python train.py --n_layer=11 --d_model=192 --n_head=4 --n_kv_head=4 --head_dim=32 --d_mlp=512 --vocab_size=2687 --activation="swiglu" --norm="layernorm" --norm_place="pre" --norm_eps=1e-06 --positions="rope" --rope_base=10000.0 --rope_fraction=1.0 --qk_norm=false --attn_scale=0.177 --bias="none" --tie_embeddings=false --parallel_block=false --init="normal" --init_std_qkv=0.0306 --init_std_o=0.00798 --init_std_up=0.0306 --init_std_down=0.00399 --init_out_by_depth=true --optimizer="muon_variant" --lr=0.00729 --lr_mult_qkv=0.5 --lr_mult_o=0.847 --beta1=0.95 --lr_head=0.00399 --grad_clip=1.0 --warmup_steps=200 --schedule="wsd" --decay_fraction=0.449 --decay_shape="linear" --final_lr_fraction=0.0 --batch_tokens=32768 --seq_len=768 --doc_mask=true --train_tokens=316200000 --steps=9650 --dataset="wikipedia_en"
MLP neurons of a small language model. Each row is named by its layer, matrix (gate and up: input weights) and neuron, and shows model dimensions 0-191. Each number is 128 + 32 x the weight over its row's rms, rounded and kept within 0 to 255. Numbers have three digits each. A neuron's up and down rows have the sign that makes its largest values positive.
Before each neuron's rows, "fires after" lists the tokens most often just before its 100 highest values on Wikipedia text that the model never trained on.

fires after: " d", " D", " b", "D", "E", " J"
L3.gate60:122149102148131166114154101132170109125144098164164100147153111137108087133128073116184097135093118130087077135138092198119126149143073129146161083123125141127124126107097177103118134144158077130090100090131134173123129175113105165123169102129203125122152166131124110098124151095112079217163174140190131127070139129078159165096153117117150152056143135155154114133220086105129096096121206098157167086153126134121155108129150130144105126084093179106109128129113132159189157122120141123118112135200145154045118131209098117137130131117145060068187085102091096120047123108106168142
L3.up60:143160162176161096109168119156151103155194138077117178134155099156142152156112075180131114179166140188041137166152144142115175104124127132111114126059134106145162126162108094093045076089091078133075128123211125111132123155191165120135150062103153169156086155131087103136157179155113151116123110132147110123098122116075141175134109106106144120112159156165116117136139110131143126165125125118101152155161120083161096134064147146152099168115083099170186108144101144185119130103142066096134123098117218148078057114157141066140118127090155062116120127151090115126093088147121126132

fires after: " G", "G", "ar", "ill"
L3.gate184:133088113140145138115181077093129120138159086097132188112114150095103176148104163143137148137147133156112152092109144148129128098104148118092120114109136081103106140200084121126121136229103158174090140157084144090102151146091156153160150071156141165171073109147164132137143100166060103155096199125151103053124183132115046096125103136175114086075040066164169147128119181159168152167132159147134156101119133100113130121146107117060114126128146155093186110140077118152130131125080202122156102063123139166090117145130102136137121186180137157144112101106129103136074131126172097129
L3.up184:128111043118148129077142115075155135068094154115197101181114139080156173162178142148168130122129115101213118182099196092153145082186137180134142114161106105173103150161147153093192137116070148114147137076125133099110106078161114123157031131158187082124127137134132137109139123139159075075130160115136125149125118109163135074121150110125145101124117112073152130160132132119162193126123131154142118140164105120139112130127097131104119127101093122115181115099147148151150138149065045167183111133133082099105079189151113131123090150141110149112090127054148138133177122142164205157

fires after: ",", "en", " H", " M", "s"
L8.gate63:162141149184153129180120107118148174117096180062162139129119117143127107108121104156182146158120197156172142158112118094181149097153160132114111103135144170162177115116103165187059119182087118129200147099128153092105062099137095119120138111156144095096125188124126095157088080128137170138071130143130123135115131141146174149177109128168088152101098140141132162141045104143153149172126057133049101116078154094149103165113122107197129152147094177089096167144120107139125143161129130079137153154088175122077098166133124170118114076047126105163095096135073130109129079152134122064
L8.up63:124185098127155146093112153111099169146137142099143124092147132135144131163106087116095150136063086146064079070126184124116140138104117152222121104167119150131166115166182125173102064124138086154082126040111106104142109172153139147105087113099127105127169124140186145147126156103116124159125147176150095115166065119130168127144072168123102105101112120115136159153144120150134135150178072134065112170112093138142150175181156157047162136105102119129161116115140093109140106024131191153113180114198120152130044157114181106106147093152129099121118122120158115112105161140151176084

fires after: " m", "ater", "m", " p", " em"
L6.gate479:163161181202121155112112107136123169069115089109125178120142067090168153148100092154115161117134106188132100115153143149155079112093110106150088150117186174099124113119099122075107090175092112091097156129166117148191134115109179200086184140085148115097138114095070098148151094120168120071138123136088172116103105106146174075101127117112061170148097146115110164183186142153199098096111066091106135155144134113157173145132132133088108125106076096136135128160168112140120155155088122122070116098118127081153138177086097155162085154129131130163122132173097166142131102204111159188
L6.up479:154151182091132165099194154114132126059134118069147148168116141190151064147162163137111127138123136128127150148108091143146136182127175090106191113149135094162101157118125113121092101171120118175133110170127085114149105149135124128172156107144117171195123104058118115142067138093043153141149133150142167080175141124109133121143203157111060156115142165113106075138130060101139137135144088155182073140088137128111157093135171070138067154157077139107102171108104160096145110166112142177128108160125155106160144145098050147092082115135170102187141122162114119109113109053092154088

fires after: "0", "th", " The", "1"
L6.gate173:145144148128198143135140149123139179108143098127087154156118139143118160104127124157124078149087143087165173137205121134060121099082106124132131110111126103088148090080096137102068121151152098100097195152077136039129163135079161139099158062121127171169120125105127088205164171124115142137136125188118122118116118116124097145102074148132162078161115185100088134083153133179156079154094111112081102165127199152154182161144136118194129128137118151088093135103081142144086097177158163085076129179082165117064109130159092191116145143078159113144146132091150176147105104149123125144
L6.up173:161218082189182127155142108139106152099175097173100116144138119130106141120100107186100185119161109156155135173125125135111131066104139081151161129072119112164090102038163154076182137171112136105144065122118051123149154120107178104094063121142125071141136122116136166063084088114123114087111145127212102151128149135209154125129133142110110152183150122140144111180100119114159139123106143153147137121108153159136111169193114149128108142132128141087188073144131059157083116169124145102123119107123140126112157057135111097134103137086129171159144120080161122129141117160037110118

fires after: "E", "S", "R", " D", "D", "re"
L3.gate435:127143168115106092173091097132148134170156060079181112136130122124180132136126135182110033160123104137092131137140116129108085126091112147096137146131120104123100188140119103160189151181141072118093137088154106120155161123146094190122223057132140116133100121168096181226102165103108149109171137142120135159054183104098163134132165120080163146167088124125198102171114097149138114170130144105129121198112091114088173145147127116125125076106099141104104097116130106095157137126117098114067131129128100115152158145073096189186140105137171106070143114155083126162107181109120137123
L3.up435:091106094090069095120078088207104162098159099119106179100121092134116129094102098188177141135178150172106163150146144165127070172064121118103079119172157117150110083096170129150195159134145164152123162088141155128127157089148145129118128103162144146125140136113083127140078073167109137167126127108132143147139109132212120091121177131182146134176036080099181138121115207159155138145108116139179168104113143097118154143075128132092205120129019088126126109138096113133121126114110143146091108036138123123116100158118134125169169121103139174110134130156114139103108135154100117103

fires after: " s", " m", "-", "ot"
L7.gate499:104170118166151127106123123138110132081080155174118137152152089139139075166178146156122124083123090101186128070207118125129117133112115101138117108118096035104183122141148145081083155123110092158118126133183163145133085118095178113115140185172078166080125138144147130174151066060077174146164083132139112146086127067124154060101074135110178129131101109063156106161142111069132142086128162138145189163074145118161148133081115132166146150112112095156113076124166114162164090131104148114132150124112089145138181094098094144144162097146144114175134137133123150132205215163121131132
L7.up499:101149095208168133181131178148114089202132169201153140079121104107161066097119096131124153081097121146161116155145150155147168151147098087100103109158125109136072114110101135117125119155123143146116180151153181131152153111134101084111085141110118134099166103224105119155114115122088191176172110134162129103072144107118089138156118079108145139134165151131124159132100061138102100124113112141055197136094109122153132111071123138168122087112085155097129141093128085095063138136157116150123040158086102078192165173155075121177087129146104138137122145140140179123146107134158149062

fires after: "-", "|", " S", " s", " N", " Cl"
L6.gate36:106125110052129100110173140086140148124106138168127103120166125164179153091109112098127130096145126132135156075131136170131067082103147089147087126105125122180106115214089125085177142183150144146135154167119081083116149139123108142142098163124123108110156229178145142107123140131057113127113172140166159155135140044123120120141119153105144097219137031136084161114124153145190126149093131132126141145093162174179154094138120111063137086072173165146119127132162127096151140111094083129186193153084149133137097088081088138130167115118154086130138109077099142157091128156103160104
L6.up36:164171135141099100111197104151164157148151176180136137085139118161157165099094144094157130140110067124107095133117088116104189141143159086127048074115170080142097103151058044117113104140069102132118176118111171135072154156158138102147162150058139092133127135154117127154074103136127182141147153163141149097095162082205157153132149172119184122088145153135116128125133191133147103166108149083087116125082073119113083053082106099128100156100190127199121137092165149108100160109142104072187082125156128123152169098130149118132126120117121186162166129111125111124086151113123118126

fires after: " at", "A", " At", " T", " under"
L3.gate217:153109095086090129066136113133131169083146150079100116121110159160080093116141111139139195087134082171094115116108123095152171170146087155106160073128119084136134163144140176180145072145128146166146099082145098132109191165123137127152099147169153133161090098145148119142163127102114182141093157086145101114110146184111077056148134190142128128110060128117097159089121164110119099161120143159154120139105128144194107075173190135099198099090164117102151175120115098137108104151146173106097135193140163085072151133134128213152075118112097163088161116143103160101173111133149148042
L3.up217:112165104145092160119192143173081117088125132207125171079092134107185143115049118105149178142105155144077063119048144156135150182131170134116149105175136121103161105172145166136139094103115081156100164108120125086107155150140109174179095140113102168134132125086078131102165113137168118174147093014114116140177101141164146121102129116158090119131101054170096185117120173101129119086190117143037134111143138169128115160129153103118146142128108081121135170118126181129133122159100121146104138113183128159129122110183105135098099061153094165100144120135174167137080098126154140124

fires after: " P", " M", "J", "M", "P"
L3.gate182:081116106139160148154070144149100108125109114093099141076144131156165117114117127133150126137126133106163119156122161134115138128081187181155151157155118081157075108085124148099094129142145094092056103147134161078109185136167136148164137158116107134168183104093218138147125124118168173156120096128137124132152109140088173101074156124104086143208057125208161125101153139102129093116120170094157156199104127128127137109164048137141111129145225118150168161112164104153094132107095086108090140150115135159135106162069112146063120145111102123130076108180104127166147026131146085133
L3.up182:167079115109133122156102078178168079193163139102068117122083082156126134168156141138167133095165127104130130109156139145103137126142089076120209095165148144120102118135161147121095102104074068096114142165135124116130161093105095151162121124121122130158152097147109152115119107163134177076121096150158115174164125133110121075154108158130197115146093157137120154099106147137177042166143120087119135096105136128157097097214165154075110114105096083131100101090172158140143102133179147118114132143126091137131149063125088068192167148184142132163158153058114124060166134198134103051

fires after: ",", " ."
L7.gate6:111218126181110081131092095089074082101093133128127157123136181140176094156135116108109109141158169112136121116155142109115132117125173127109145090116100195117099130086157095184120128162099127147111139142125154145037102145101121153121150041148124144174167192111129098107161079071137114175105148125124101159140179116189055110085170115113166188172092125097122159107140074145156172112102097103113108124147138205176133117097181104167117102102142143172161111153063151135106067117182124120081156161123107144147162157146135171172131113080084156100125105152080123096148152087105159160
L7.up6:116122163192071087114115110141134138110149117147164107122142186108074111107134160122133129157078110110110104180140126143117110116173153149088171119157173169141114134127080076124107098147147174154121124152111099118134086024080163158167192169149141161163135091134114122192122093099115130142152086085119078116080111146119112098141090114138133131135145140160118159077113170085114187175106144096156104085126165072131111137151140141170100127086138093106115126173104150125141121130063126099078144092074164140077192179127128246105159146134186077125060159117142105127138173139140153067

fires after: " s", " com", "F", "S", " S"
L3.gate379:138138162118121110164166101141080136142119065141141039138125144153164138163141135092104168073129157145104165130112144129111106095121128140155190115111164152091145178110165118123125106191079122089144166198038132117106146154157179160175088159081114151152085156109048136131139073144081158053138159076065129134130099082106124157114148125156117126152123103178172151128130120097140141127098083088171170077129149157127135134162126161115113086191104120108134126132130112086109077135141169146157122106124187101099123148043094117181136166145139134089113133087154051103170132142128186170
L3.up379:114129144134188138113154111112123154146133129102189164118087068159131134112149130121144132188128122097111151133164069170110145107133097087095125108090110099100113137134117100129127101116112087114146160191131140137180158113205056079152099136085079091117211118176127155164100122110182120145113112124111110088163094163099151068255107105149157119197123144169120127050122169118127165126132129130073093141122065181149135064141109159107117102119115103135113151151104151141149160137135178053114133178117167099174147134129106146056120056149167139128131154071146123126130124142151118151

fires after: " c", " s", " S", " n", " Sh", "S"
L3.gate471:107083180102127119102116132175120111119136056177094089143110193080166155133129125055094118170112170107106134078147157090053183126115125122190143118126198186096059179100139116120087126118075106111063117168067139120117075150143108129119165123092131103175147111151100156160120126108093146110125184095124146116147087107126151132159140116158114192130130113102130117109146103079129114143171154118158128090168135123170122115123140149104114122112156143109113143054156195123236133159099129155141169178128144125136184157126107156088111102093079152083186182138173146100145122137170144085
L3.up471:141134111134133071139143134136209130076093097149114157146184116117122173097155120123137119130146121140136085169091137183134111057130134107129068178143207166158115115134141143146129136141095130133083156105088197163111190129147075100108124106070102084107094117179088171062141177117105134097163163163162113109146096173095116150148165123115112100151136087043110140131181161223122072098101121152114076116067169047137137173134139166120127092101111149155111140098132130182104147147151145134125201152179137109106133160079154162132147092100108115110095188136108119143141104099141104092

fires after: ",", " as", " Th", " M", " As", " We"
L3.gate119:137173165130117145113148131095094137088103096124099088097158152175162106095153160122165131084122156157139140150118121132137159114126114173121068082120132120155149101144071122124113149156122107167061111088159154177151069114187150156104101153171177147068175180112116095147153120128101096101094091089126135119183149156141066123138088181128088145137117063165170137106088081129164054115195106154182033135113101145099122069172136091181130150132178135103151133124134098145135125189092197140112156099129116090162111150130141157151131121180145098159126075142111084080143119205086106102
L3.up119:119186086135152091177135167128133118147142150126098167175120134168122113112082151135125111091159114094104152178121170141125196111128126154120149121129103131178104097040091110182133172122139115096073180091091075149133115134149135164158101090142168138128101116126135120125189085152094168111114096153130102126217160160170139149109168074191130115208094122172124152146105150121147102070157134114145124196148099055053131115134156104121112209136135134128084151114136107093126153105137102147127157066080044163133126133107087164126120045133162162146082101147096129110151110117151126083

fires after: "\n", " F", ";\n"
L3.gate74:138158166105058086158070152143127071119099118067115125140128206120097160125158140100143181138100173117097154130145126135176129112121132111143100109116158129088177123190101159148177090091156140091116166108080193097113171117142102146125121152098083167106151118085101104114129128201166099146154117051048160175088147214056141110070090133158114128181106100092095129174124109075137105157108170075139091142197148103158130138128133141124105107118106134141199142109142105139137141128125139143156133158130118151138142171152097136114098063121131185068122171152089140101172147182136126098
L3.up74:131129186091091185099204087106173182102186138131066162129102156163111111131124150143059094102124110169082102161134116166149107120089134134141123146164165161109142079146137159085116136139139158220156161160132119107179155091141062125193135107125128136078131134121095148158144115159149120144093108174112139122123104110130118098157115128116117131120121145128148079086154110166087143171123079155093137097153148131127162204147183091078139117098170077139126118126076079095139095100187118160153176087163151056173155147089183093143094130109118093155093086084120141133046120101111120067

fires after: " v", " g", "g", " V", "100", " G"
L6.gate26:167093134093122172090137113157131138130098051126081186131095130057117157151134086115062132163155165129107147113175079154174179093112171141114153068183084090156120142156109094093084179146127121167016143180142093070131104136119118146115090166146162083106146097141100069095143165130110119138126158136163089140159105132135169107144122079147143124127122097176140088112104163087099108118140154114117177152129149166162160149122128102176142160204130169137042130118084157118079119119180124105110125092155143096075122063096111139086151135126119154132160150100180139141132188181130137128
L6.up26:124102165128187119120164088129108196110159018127160154103162135173085131162160124105098153101093167120090116065147090110127107185200073128112069095130135097164155159094111170161100094098093128153109102195103148097110127110177128150110180091126045164105154147102139131163175131124144106140123132125131118149147155128093155142167090150176122115128114117151144144092099164105148142081143118212103109151140124097126082146088148096122195147129115082109106074097126117087133121091150135105116081098132091083146137081123144147167147150166146124097110216155149207165102097110150158172

fires after: " (", ".", " \"", "-", " =\n\n", "\n\n"
L6.gate175:121152142119098102076089117144143017145079140120041072186175132129172080130099195131127135160185166149078124077123064075149117120126117145109158176124094109171131179140119156107069168103083104153095144155108113075114138092093172102108103136094137142140052097097105165099152096134138154139189178128143100139143100130103118132141100170106119144128076138151162089097191141119150108125153168146107103121129086150122119188157178110142114130190085132168122104120182113165128166158136127180149134119149153084120183083115110143151143090139164181188144096117104148161134109097168120141
L6.up175:143085105085139169104156118135165184119108227144143140230109114089155148140125139143156148056124111121104136114102105119114117213097124100112122158143118134169141169139148177108131123132089095093103112165104098110121184122104120072131100160136088120142094097132078131119149147126156124131042201142080110126110102156066068137193135098103128184145164134175114085162132157161160147149097104095176040099116072143124140101129142142105181122122102137144144127130117149114155096163109137173185210099111064096127142142119132158138102122143137107064189137108135113150154070127148107098

fires after: "0", "1", "TC", ":", " c", "+"
L3.gate305:121185146150128181147157077127167180094153113126132082094112116137089130123082076109106184176147188117110126118123152105101134112170153116135076138118129105156099165137135111100144147152167135125122152107069084167064116057199108129175194124154190125183160072112111140140159131156153127091151168154132089050132201156043123131093121144115157128142149118070075151181118119135134179130098152129036096137136146145124105116195092133133162184176160101109110094140118193121135131150111096163084161135059159130121125100124121138091106127099183141135116108094141075138119156100136138105
L3.up305:090128129191141218118101148188137099145167142095158115139145155139089133166077157183157138107130122189105148197152159117146099090058152104133111141111142099104080132156173110171148159155102166100140127150120086061108111160064147052191153122112149129146057185176054139134099147082086141120113108153150171134067147099131071133156142123142139154124126126110135073091129090127079157132066121151133164132124125128120141179084123127130081131181088163092158135106115148110121165099168102088108097122167162147200164153159114118186079161132130147077127123105108082154106107140131101106

fires after: ")\n", ".\n\n", "\n"
L6.gate138:126127138112073130147057160160167183112069139114167104134124098120114098137098114112162195110136144130228156097144086146085065150124158154115170118148135121088115163116187169127127156078127151153176126109093062129126113150106185135128125163125126101082161174146120145118170143128072119116142118087074141151140119181109092113151079123156060154131145117196112110142086094137173143144090109137097104105117147143176115140132118106105126096134178147197183117052132175138134114123125121094155219137137098111105099134148178170087060128131147131166150120073088140115118209174102106099
L6.up138:129184148098097090135116150117115176138123108168175091065116167114077161100103131131150139120166119152099097081148197094162128143126144109071078093156132095125134106152073125102115193146149134120106085033113120134154122182152173155108129122141126155152118147088044121056121094188093126140123097129166139109100121152058129144153116140141142091089076183140095152094091203130152098141095128119148116104157197154137149178146145129097147124110153156121105197093076114107129117102095163090126166080135184112136172142131128112075209136165171152156112168170148130169092095103129131089

fires after: "\n", ")\n", "op", "om", ":"
L7.gate414:123122125113113081138180130133167087074125131117088120130119139191063181157098153160111096146109095114107175145136144137130130104195090098113071085141104120123125134139119116157184146121085121077158175116125115132071155114134167229166106130170100130141144129131136135102126136082038126167171141055150100133162169082150090119160086131150164153179148155155135125097113098060137146147198165143136097128096128102114147175184064127112169061049142089156132113115071128133074140081174142147134161130172149108104143087100151127132148094182111157099138067095126133132147150152163163127
L7.up414:163125069101116155149169159156155101118124104182185159115123142141127117118081077147132156122150138079145129067153138137102165178155180115159086089093125066066099116138197137106147135138173137093098145072147156121104109105106142170121168108107105099158159124121080119058158133161137185168139130061122151186161111171121066152143137104096122125229134178153145063143130143100127143124088091142133111159187076113093133154108146107181157132099082170095162128139131083179160110137175109129145164155145108168089132103074066135130152109175113117139103104132088115110123101099037131141

fires after: " B", " F", " Mad", "attle", " G", " V"
L3.gate467:104116100203133039133135079092116130105169168135133136070134132130103128155119116073133151116159183107124132130109112129153135098157108142135212132147090144137105120182146122117151143166114169118108121164156099143130122110118150153125107137133153142099172172177104056103153142113202108127105136115108126079126051071118144141102161078211108078121084098148122152177144087075145079116145134133164121129095116128142156152130127180131140111086158146032169131121120118146089169202112080130188117120131160065064155116124224119168116120102158114096105127121131142169137115110065186125
L3.up467:051087148095090151142158115122112196110099169089118104118122140125092085151141104109154089171128144143117189115146082164093167115194163105171153105176080103093157069134131178115129112121091112159167186141146155138133164071122138123164142143147149079071166139108157145155119119126180124100058154099106091141099142074142126146142130171142181121113040107089149087103126136114182098131108147105145102108157137133176162129095173015116150096172092153110176146140177141073118114114076182099123115151177089102129127109184094148100116165141115165079112128152125127151095155102165151140

fires after: " s", " m", " S", " inv", " crit"
L3.gate335:124142137162137189113136148092072105106118107132162103109077106079214125148132139136158135144184112208087120119160144136113090161140076164167115158130142127111183149075121108148104133164114107102080113151101098132171159142164126146138136106154132136152172155195132146142065085142085073124144097149188170115168097107177111136086095099081073151128155113155171173113110113141159145138159103151146139136075124141130151085123184090113169076166089094134112099097160121117127092079105104113110153163089149127116225102081102224115096121150157086109079086156094134117102125139192091094
L3.up335:135079156120151119095176144166114092153143157112167128173136107130161105112163144128148145181109146135127098106140093132079059138101097156138113087114174170148177108108204144145082100129067139161096054138155183140159194101097173087066128133155180165141156166088052127141101062122086148106084119187152116111094084115084127110108160156130064139138094156131103207135123160148161158138062086110129127133136111070044171164122155122131192156158109121098149116155196103120112150091153100124086160133185136098107175120076100155152118143140136111112114140119136140157102125130155151116

fires after: " the", " J", " s", " He"
L7.gate276:160122150130107147163122114140169180108090102162135142085125098116131148113145155120150124094137121102116185119145155127195144142150093186103136062089144157093168119135144119088124135078087189176093112122110130092168179156093156130168091106155093162130121094128098118124108074160177106146115152133120132142125115135041128141108133183119126132114120078115102161110178172141113152181131164165064130118119143150095153104118193101125065122122118160211094103082092128145091187078156115113056150032101175125112160123195138105151172136126144143132117180098088074108150112199139069169
L7.up276:125157113063150152137102184145175188100187099083065112109149117090088142111104110083117090124124162124130124130176086097104050122185161107156139119136109132129159105138132180171166114096089134090144183121140141156159092154129111164135110172107088137224149111117105134090141135091138102139088086147125187120161097136179126091127154131113103089081130158133173112130203122140147094108120189129097134105121174141081132161158116089037131136137179139111161066151145103137135184135135115101136148104108181116159143192105107099110052121134154126164090163138177180124130073117070124170

fires after: " V", "g", " D", " B", " G", " At"
L3.gate151:135081127158190131130177084104091181126150133049127174089080088181117115165162120168142141126155106154135161143086125110146118139147102151115153165202136108127089138203126107038087075143177010187129086182143138139132163137112153144082133148166119153093164111076120063123132116097139160093136121132159135097122122188096164176143141163126074100119118147122131127168090133121107164101101197111118148144143096182088060138139133140113159119163148130141135155138160115120162139126145130093058149120103078161101082081149152122116150103087121121151144107108082164110157120189144114149
L3.up151:114088081135193186126109098153068126134056112134124133107102167093109123149185149124146128149166119185176133189105116109157120098189130133145097124122070130060112149116082153100084100105121200150154091159123064126094152136182156143117150133141151072105113117131188138141131169175163124127150165143160166148034120107170146144143117153107096104086129093066184100116164058140123142129147173139110122144141160116139117145079151095196084186155108137089170118156129092101104122079157087187105129150111142167134082077149171136073177123093099114137119120138125146160133084086092139102

fires after: " ", "\n", ")\n", ".", " v", ","
L6.gate365:145128204080071147107186094131137093108063149173141136103083099175135145070159135124155131139110100152129127122164132110090135130163188113111158128163136082184147117146124176134135055100133201143107146145099141111155115117128174050111147050129138173118172099131116138156145069108117072146133098088157168078097171118091182078135115184086089164159093095053102176123133100085188142197102125126104142114148116131107104126109118123147146099115129145110188123074158125139122124097213115120174165141116151146088126178053102098129179127132118155163107156156126120133105129147107153126
L6.up365:157149081082153140163076160129080170084117122118124171076144131150118121111099103088090076177160153106131100174077128124113108130172101159097121181150195079088127102117160179140099075110118115122118156100128118149150134175122133144101153076125104128151104084155126099127124092113148118093179121184166081104076143131142085141177191091151160137164144132162106089149131122072041060119069090163164131150170142126160159152141138102151106156135140070178142105120132144104157098140107133129102137173157068135161105138134149112125118178113096160183111133189070159143147197072124213110

fires after: ",", " bel", "ie", " that"
L3.gate204:150129059155122151133103178122160090088137108123091112070138142158172071162112120170149150112188149088076116121159118168064132171154135145095176198133160096078107184147115148113111091111077131112127048135162084140071105116126120120137092131121119140104096157144158102100149117172091111188138088151105175084187156152146144112140094126062086184181131113095129158124198103054114154177113074181110126182153144100173147061124146137128111111170126133082125128154071211087109094135150175137086153129109150111109121131139148143118138173126124141106150107146110151158147081113104123085
L3.up204:161133112104173089136173171059134094181106107116145111054142177131163134109161089162107093121175132128096153178132119135126108169170117154105123148151137115151124082075126123120127197144156112084133156087129144166158070107136122126104104117098139139122137143116109124187121161104201088160147113115140084136100131090046141156103129118145077198151103059112129104080137150115120124147101117104104081124152138128137114069138135154111096130156135114045155170161154178069078145073142165153139129126126104135176088170161157218213127078142150179083172159109112115145076090154153120103

fires after: " ", ",", " J", "–", " (", "."
L6.gate82:174145132072163102154096155126148150110147108107162101072097160133104115202104094119044134093195154130148127169134158118109072107161104136105129107113135158133079068093153141055116174170128109077066105167148113095100183201111121076060148162116140144156091122136173117175123079125146108108158111149122072109190110143105145088138071143115167147205151126180191134154104110150146071134111132126122145162161109112149115140090168117152110117139061131149110117144115136207133159098134076130176059112127114124117174106158131144148100170123156153115125125153141089136125094123165198124
L6.up82:138120174155064121181145098174101115102129171081075130157142118159158134103057102111157076114188170099147132088169108106130123172101161173129142103115129108087168126095193088076074142131073153104082135059125159138114150097154121087147135148146125048119083143146120091142123148129135127126123178122084171116232203132101076176135107113102135164085114117156098076126167132145145119130128167122162091205154104153140103164086156159181125140142143133059136175152104117151112134103135130130115098095153143091188078104149149105206089158110096145136122136108139107148145117115084105162

fires after: ".\n\n", " p", "==\n", " me", " |\n\n", " ==\n\n"
L3.gate482:121094185116181124095103137131163167127106115176138159147116133141132134119165069096140148111115103110121147109103097128107126109187139100106084152139189144137208178090083115152073105139118120163098119139128090155088128099130113040114161158177128128132134080118117153135085138138087190112139064107123109099159094171146126092129140113097126153120117126123172105101140077198162159117054136182148162136126164139108152156120169130116069145101120139137147167130164151146128205138147177038161147102113089095135113176053153079116072171069144082160178173120127115127131069172187120114
L3.up482:139195140132060134173103199114098096162106157154158144084125136179178148118154082075106170137160089104156157170159128191134181119151194134152141155162125159128155120097198126083155063148098148120114048108102132127141122096115091143097168135152050118095139156144099134099045114072121119110126129137191189145111109121150080149105111084079178193142180138102089108122119116126108156136143132143121098101127121123155149144134165121122113052124129122156113101160099090116128159113159108157140059133157105151117119182201112083137169151143122107097096125123161095123113097071119175082

fires after: " ", "–", "17", "18"
L8.gate321:146124138106169146084098132145099156121098148131148096115083193085116140091112113071086152088135164195161122184161098159123143159093106102129149051124133062117127126147168135135052212163134111122135151088148128111164117114084122134078164162101171130150064140115123166147181160188165114128118165078105102116173151130151084111119148143115126098149091093103168109106095142150126136110127120159141149132091117139156071120154191110105097075151105127146122138106168134082159128092165099156167125060226155081160096138169154088146115116121185098207104081124126057150113168123141112125
L8.up321:098130130133101091181118130133133149079151117154132130187129166136151046117168076155122097148176152143169136176118089091115126176080037150103136137096093116091147093150116167161101141181170105088091101132135140109153098089098136112075162135147097097103115121055141076101107157123088115136145081135125097139195158141141087116138127085160164140104168110078157179182120195154169086149134108124089108078160117131143140184149079095153105106166094130133113146147194122141128105143146183175203115101157145163142112157100150103073096085064109104104139165115113146170065123180150124129

fires after: " R", " sc", " s", "S", "C"
L3.gate102:135134126162129150174138045136103135129121164181105077138105133184126094172095111131112165102080136144112163150065131094140062052092143140202150128143169182107149165109123134173111116164112137131147127153108113134174105153100094125112110166122111117112122122139108117124103162109073097122153150161093101113116096130113110115160090149150115115131098096138162128135202058142050145146067144127188207162141158255176120118105099125110159100164124158153135114150174092160153099136109126129126092128120116173145116100089093094132164131105072132142091172106113137129146069171119109187
L3.up102:138115137148134154124116089110147107184092168114113072112151117187120103127093098081179179116127165123094123128116151096121119131093059134163145086070130146135187214068143133163121197089144096180111152119112152047147203176104141105130144193095147144079137150172105122094122153092133121152128181123102159102100129158145146129087148067133178138117103169128146092057105086111072104109160098157103157161051133157119106134142117137108137066142114146088119169104140140116172152205084141089104146084121153079119137063136134147143149172155088149169097147143131123162115175136130160096

fires after: " m", " p", " M", " V", " im", "M"
L3.gate114:112100163178099085169129148095116099160114051129140120079111114086073168120188092090141150115110084156121159163106169125106128183077099180116123167142114106092141079102141193067132078137157119109161116195075171149148156154144115193172150082141124148152166152134195145116129074164132098123114136139162109141123110147142187111080131174027092155130126107089111206135118090101110138120146125137127183101101126156120130107156102114098139136070144143126156058131124170107148170139144121138154196129115164162156197140051112120073162106105116095145131141135133105099113113081111101122
L3.up114:083157132117093138156103151184124110146065130117149092135118135148170116144137068085135157144175141139137062089098160090105150100120137159130135125146130140140156137164202111088158141160109113147108126102166070083074106135117030082116167158133126097129128139046130088145172134160057155138136145145115190142225135104145074152120135133100158106136061148144126126160108145122116153122196140182124128153162128205130157078110146108050098109141132142189118137103125133089123089197162132154137099144094093114164160130054045131120116101144124168129147163120116101166167112145100106133

fires after: " s", "S", "z", " S", " ", " A"
L3.gate45:127095135122093134102149117093146195109125135132099120154133180085178082161174133116072066116110255097119138153126053115108131104121169115162086118081138101109145123093110080105152167161115135098075153146104105124149162220162143107164138093080131191169123104135110162142098082101103149141152138128129099154144132192136099102088160130129163125091094163146179124103115107119140155170151108119130114165087120133133109124080155141127113113161131154065096146136128121098130086156058096118145177138171169084076174179154125136176098101084167116153088189138112070088128155144158144151
L3.up45:121155137141128053134144141158169111172129160111176092098216157115102137138129178113151166114092099188127123101106115095108093124138116067143104075148179158102188109118124191133077125092120088162122144148083208079103151164144123141088169150148145123117131121228122089183121112112163077102114106131120120156131132201096135115065090106135139106147073124106190151093088132116056145107163136096175151140122142089093155140112130089141123124093121074125106095123155129164132098139139097074140080083115156101150117189091164153122194167068132159108176148138132144138133124167113100176